From a checkpoint of a small transformer trained on Wikipedia.
Size: 8 layers, width 160, 2 heads of 64 (1 for keys and values), MLP 448 SwiGLU, vocabulary 8192, 4.84M parameters.
Architecture: RMSNorm before each block, rotary positions, no biases in attention or MLP, untied embeddings, normalized queries and keys.
Training: a variant of Adam for these matrices, 154M tokens, 9568 steps.
MLP neurons of a small language model. Each row is named by its layer, matrix (gate and up: input weights) and neuron, and shows model dimensions 48-143. Each number is 128 + 32 x the weight over its row's rms, rounded and kept within 0 to 255. A neuron's up and down rows have the sign that makes its largest values positive.
After each neuron's rows, "fires in" lists the words (lower case) most often at its 100 highest values on Wikipedia text that the model never trained on.

L3.gate95 [114 143 138 157 126 142  32 172 107 119 179 111  66 166 143 190 105  94 122 106 117 160 134 124 152  66 150 143 183 126 129 157 119 108 169 102 110 140 175 109 140 158 163  85 153 132 107 144 116  50 146 172 155 145 131 126 120 105 160 103 132 119 147 183  92 136 115 150 109 111  84 122 140 109 147 117 111 130 123 127 110 126 128 147 151 143  83 161  20  85 139  75 110 121  88 121]
L3.up95 [107 118  89 106  91 191  92 128 107 150 136  80  88 131 115 140  84 137  74  96 181 169 120 159 122  71  71 104 130 136  78 124 144  70 140  57 130  87  50 121 155 139 168  53 150 127  94 165 136 150 150 121 109 147  76 146 109 127 129 129 127  81 132 139 115  83 103 157 149 184  84 117 166 143 100 120 154 123 122 142 177 163 108 136 138 145  84 160 177 142 106 134 160  63 180 135]
fires in: "to", "would", "will", "must", "should"

L3.gate256 [128 182 122 118 105 163 142 142  92  60 160 110  91 159 120 150 108 104 129 125 130 127 110 160 137  84 187 149 137 182 162 138 141 132 130 136  93 135  94 133 151  77 126  68 138 194 173 138 101 107  81 165 141 153  92 145  79 114  80 103 124 144 127 178  90  77  84 179 131 131 104  88 108 154  64 133 145 122 122 144 120 123 107 143 171 111 116  73 132 148 203 120 130 161 112 130]
L3.up256 [162 155  93  84 123 161 190 135 111 137 129 144 127 137  87 134 160  67 142 132 211 153 124 139 173  85 110 100 180 115  57 129 126 109 146 111 131 129 143  77  82 151 179 192 138 137 170 164 129 194 169 132 101 111  86  36 164 112 121 121 153 166 120 145 104 126 170 138 135 133 109 150 143 127 114  87  92 176 122 161 109 105 141 115 127 152 117 121  80  84  87 121  99 152 110  96]
fires in: "a", "mao", "more"

L3.gate94 [ 96 109 125 156 134 106 162 112 133 149 158  89 118 176 115  90  72 112 159  66  93  85 153 177 158 150  97 159 171 134 150 141 159 135  82 151  78  72 188 100 140 160 123 110 134 122 112 161 106  92 106 141 109 136 102 127  91  94 119 126 148 115 156 133  98  89 154 125 122  77 154 119 140 110  95 158  68 122 120 158 138 202 131 189 204 122 158 152 116 138 122 105  88 142 149 113]
L3.up94 [165 157  97 123 155 125 146 156  67 149 136 136 136 168 155  68 101  95  44  90 142 156 125 162 130 131  81 112 150 142 150 151 170  69  64 160  87 137 104  93 133 176  62 139 103 154 126  91  90  75 136  70 158 112  42  96 142 169 148  68 169 134 174 154 127 107 155 119 206  94  89  93  88 176 147 134 124 106 101 105 192 100 129 120 166 153 147 160 135 156 121  76 137 148 103 121]
fires in: "000"

L3.gate236 [145 120 159  99 132 110 100 177 106  89 178 156 170 172 185 131 119 121 125  96 104 144 124 202 115 138 126 186 117 135 161  98 161 123 104 164 157 140 164  84 124 149 143 117 106 123 104  64 130  78  86 146 114 155  66 105  99 133 139 144 106 175 104 128 102 103 171 134 178 119 103 140  93 128 126  80 158  69 117 153 120 157 156 141 174 177 143 160 151 164  99 107 137 130  68 115]
L3.up236 [125 153 133 178 155 186 148  43  70 148 129 102 138 163 171 116 114 124 126  97 111 140 180 152 145 144 119 153 139 120 110 146 170 157  57 152  63 131 157 129 126 113 106 159 139  86 106  81  78 122 123 103 110 156 117  66  80 119 146 110 139 119 147 101 136 114 141 134  97 124 117 148  62  55 115 150 130 182 117 107  72 124 182 120 180 173 115 133 149 121 132 141 137 123 104 155]
fires in: "000", "such", "year", "most", "both"

L3.gate132 [149 155 149  78 146 147 200 112 129 130 147  83 110 100 118 154 107 163 151 129 121 142 111 112 132  88 130 115 140  80 156  54 164 125 139 179 121  70 175  70 104 122 108 112 186 116 138 182 206 107 111 134 125 140 125 147 154 106 131 117 177 121 129 147 160 152 168 137 174 128 181  61 130  74 166 141 124  75  98 220 138  62 117 150 110 126 108  83 135 118 136 151  92 123 130 137]
L3.up132 [139 149 128 128 135 129 165 158 158  65 140 131 160  81  80  88 113 104 165 104 121 118 140 102 149  79 181 103  84 172 127 114 192 111 111 191 160 137 157 191 112 146  97 138 123 111 196 166 216 158 111  84 155 111 173 170 137 102 141 139 165 183  94 171 119 181 151 128 176 153 150 122 144 112 131  49 128  87 186  99 150 120 109 111 100 140 100  96 158 108 135 116 128 123  84 177]
fires in: "a", "part", "film", "president"

L3.gate51 [173 134 216  93 148  87 124 140  86 160 109  83 132 111 217 166 185 129 144 123 165 118 115  92 146 108 148 181 170 112  88 135  68 112 167 104 124 144 127 150  88 112 144  97 174 118  84 128 133 118 118 128 110  96  80 144 166 113 170 117 130 143 113 119 140  99 115 219 156 136 136  79  87 136 119  81  80 184  78 120 131 140 167 124 155 139 141 173 128  74 159 131 177 118 119 126]
L3.up51 [130 128 118 134  95  69  55 185  95 148 108 152 180 141 132  97 159 133 109  98 116  97 149 132 156 144 134 142 149 115  84 134  80 105  81 141 117 149 220 136 108 128 124 121 130 152 153 103 139 213 137 127  66  86 151 136 160 158 179 184 129 134 126 170 106  86 134 178 140 166 123  43 153 152  67 143  51 148 138 156 132 115 172 139 163 125  89 134 156 131 125 150 180 106 152 129]
fires in: "2021", "2022", "2020", "2024", "2023", "2025"

L3.gate186 [ 82 159 201 145  83 129 115 158  60 140 186  64 170  92 154  73 122 155 117  96  82 168 110 105 105  90 138 181 130 150 147 145 116 161 143 116 158 133 127 181  99 112  92 147 134 156 108 159 127 112 152 108 132 103 149 191  82 105 169 146 166 178  95 116  91 140 106 150 200 117 119  93 124 173 138 147 127 122 134 148 143 129 173 130 152  60 121 141 148 117 176 117  51  94  82 160]
L3.up186 [163 120 135  90 127 121 109  92  94 135 163 104 114 119 100 148  86 133 125 113 153 105 103 103 116 137 140  95 129 118 130 111 168 125 116 128 122  99  91 142 179 136 109 116  86 131 192 112 183 107  71 132 136  83 140 151 159  86 208 135 118  73 126 184 118 161 109 109 114  82 118 158  84 129  92 128 122  97 114 133 109 119  88 141 112 102 117  88 162 140 142 221 174  67  97 150]
fires in: "a", "as"

L3.gate67 [ 82 110 169 101 123  77  98  81  93 121 130  91 156 101 212 142 148 114 135  90 175  45 107 134 160 171 166 175 158 105 101 156 133  98 140 109 144 100 158 151 101  89 117  93  96 125  74 154  78 153 130 118 105 131  91 114 150 135 199 121 120 135 148 159 107  99 141 123 143 168 111 100  66 179  92 155 125 178 119 166 142 118 162 156 160 109 121 151 153 174 127 122 146 166  80 111]
L3.up67 [152 124 139  96 120 145 130 132 109 107 123 139 103  82 156  97 156 116 128 154 123 134 167 108 123 128 124 128 145 156 137 131 178 120 105 129  86  81 127 122 137 119 117  72 116 155 161 197 140 191 139 129 196 152 141 181 128  75 172 141  85 129 125  91 216 173 122 136 105  94 175 155 125  82 169 140 141 121  98  90 122 132 169 120  64 107  80 204 188 146 166 110 153 128 110 139]
fires in: "2020", "2021", "2022", "2024", "2023", "2025"

L3.gate167 [112 143 102 133 125 148 132 146 149 158 123 123  81 152 123 107 136 149 148 119 189 134 103 134 107 100 211 144 173 157 133  95 118 128 129 117  98 121 156 118 142 150 104 132 120 173 133  81 108 143 152 131  93  85  99 125 155 141 120  66 185 160 157 129 146  55  93 159 128 123  92  91 133  77 112  91  97  78 133 177 171 131 106  63 107  82  83 160 113 139 145 176 144 105 147  72]
L3.up167 [123 139 146 168  63  93 174 139 152 199 160 139 104 170 164 135 121 172 186 174 171  86  95 134 178  78 147 118 145 126 164 144 141 103 151 127 124 103 100  72 164 142 130 157 122 169 122  55  92  94 134 122 118  76  71 102 110 144 163 107  66 154 117 118  76 134 127 117 123 157 100 136 185 112 113 100 132 124 127 121 124 113 109 166  26  40  92 113 124 135 140 137 130 132 131 118]
fires in: "to", "american", "czech"

L3.gate288 [138 160 157 173 119 117 127 122  71 179 125  76 163 179 183  97 107 166 104 173 102 135 177 182 161 112 160 144 121 122 137 126  95 131 120 135 170  31  69 187 147 103 117  98 127 127 108 124 112  70 111 130 108 129 169 156 130 107 123 114 159 179 156 160 106 117 177 127 160 149  91 113  97 174 162 160 160  77  59 107 133  73 171 179 174 128  68 172 104 146 125  87 146 121 156  72]
L3.up288 [136 180 138 127 122  73 117 120  64 154  94 110 120 190 101 133  61 108 126 165  66 104 116 107 173 114 109 174 130 110 139 133 116 140 188 124  80 143 128 145 113 122 102  93 126 126  89  67 138 105  82 162 177 100 147 145 105 110 167 106 128 136 133 181  79 150  92 122 110 117  90 152 135 138 150 125 128 129 187 168 144 127 188 127  69 122 130 209 196 129 120 164 131 115 104 110]
fires in: "and", "with", "as"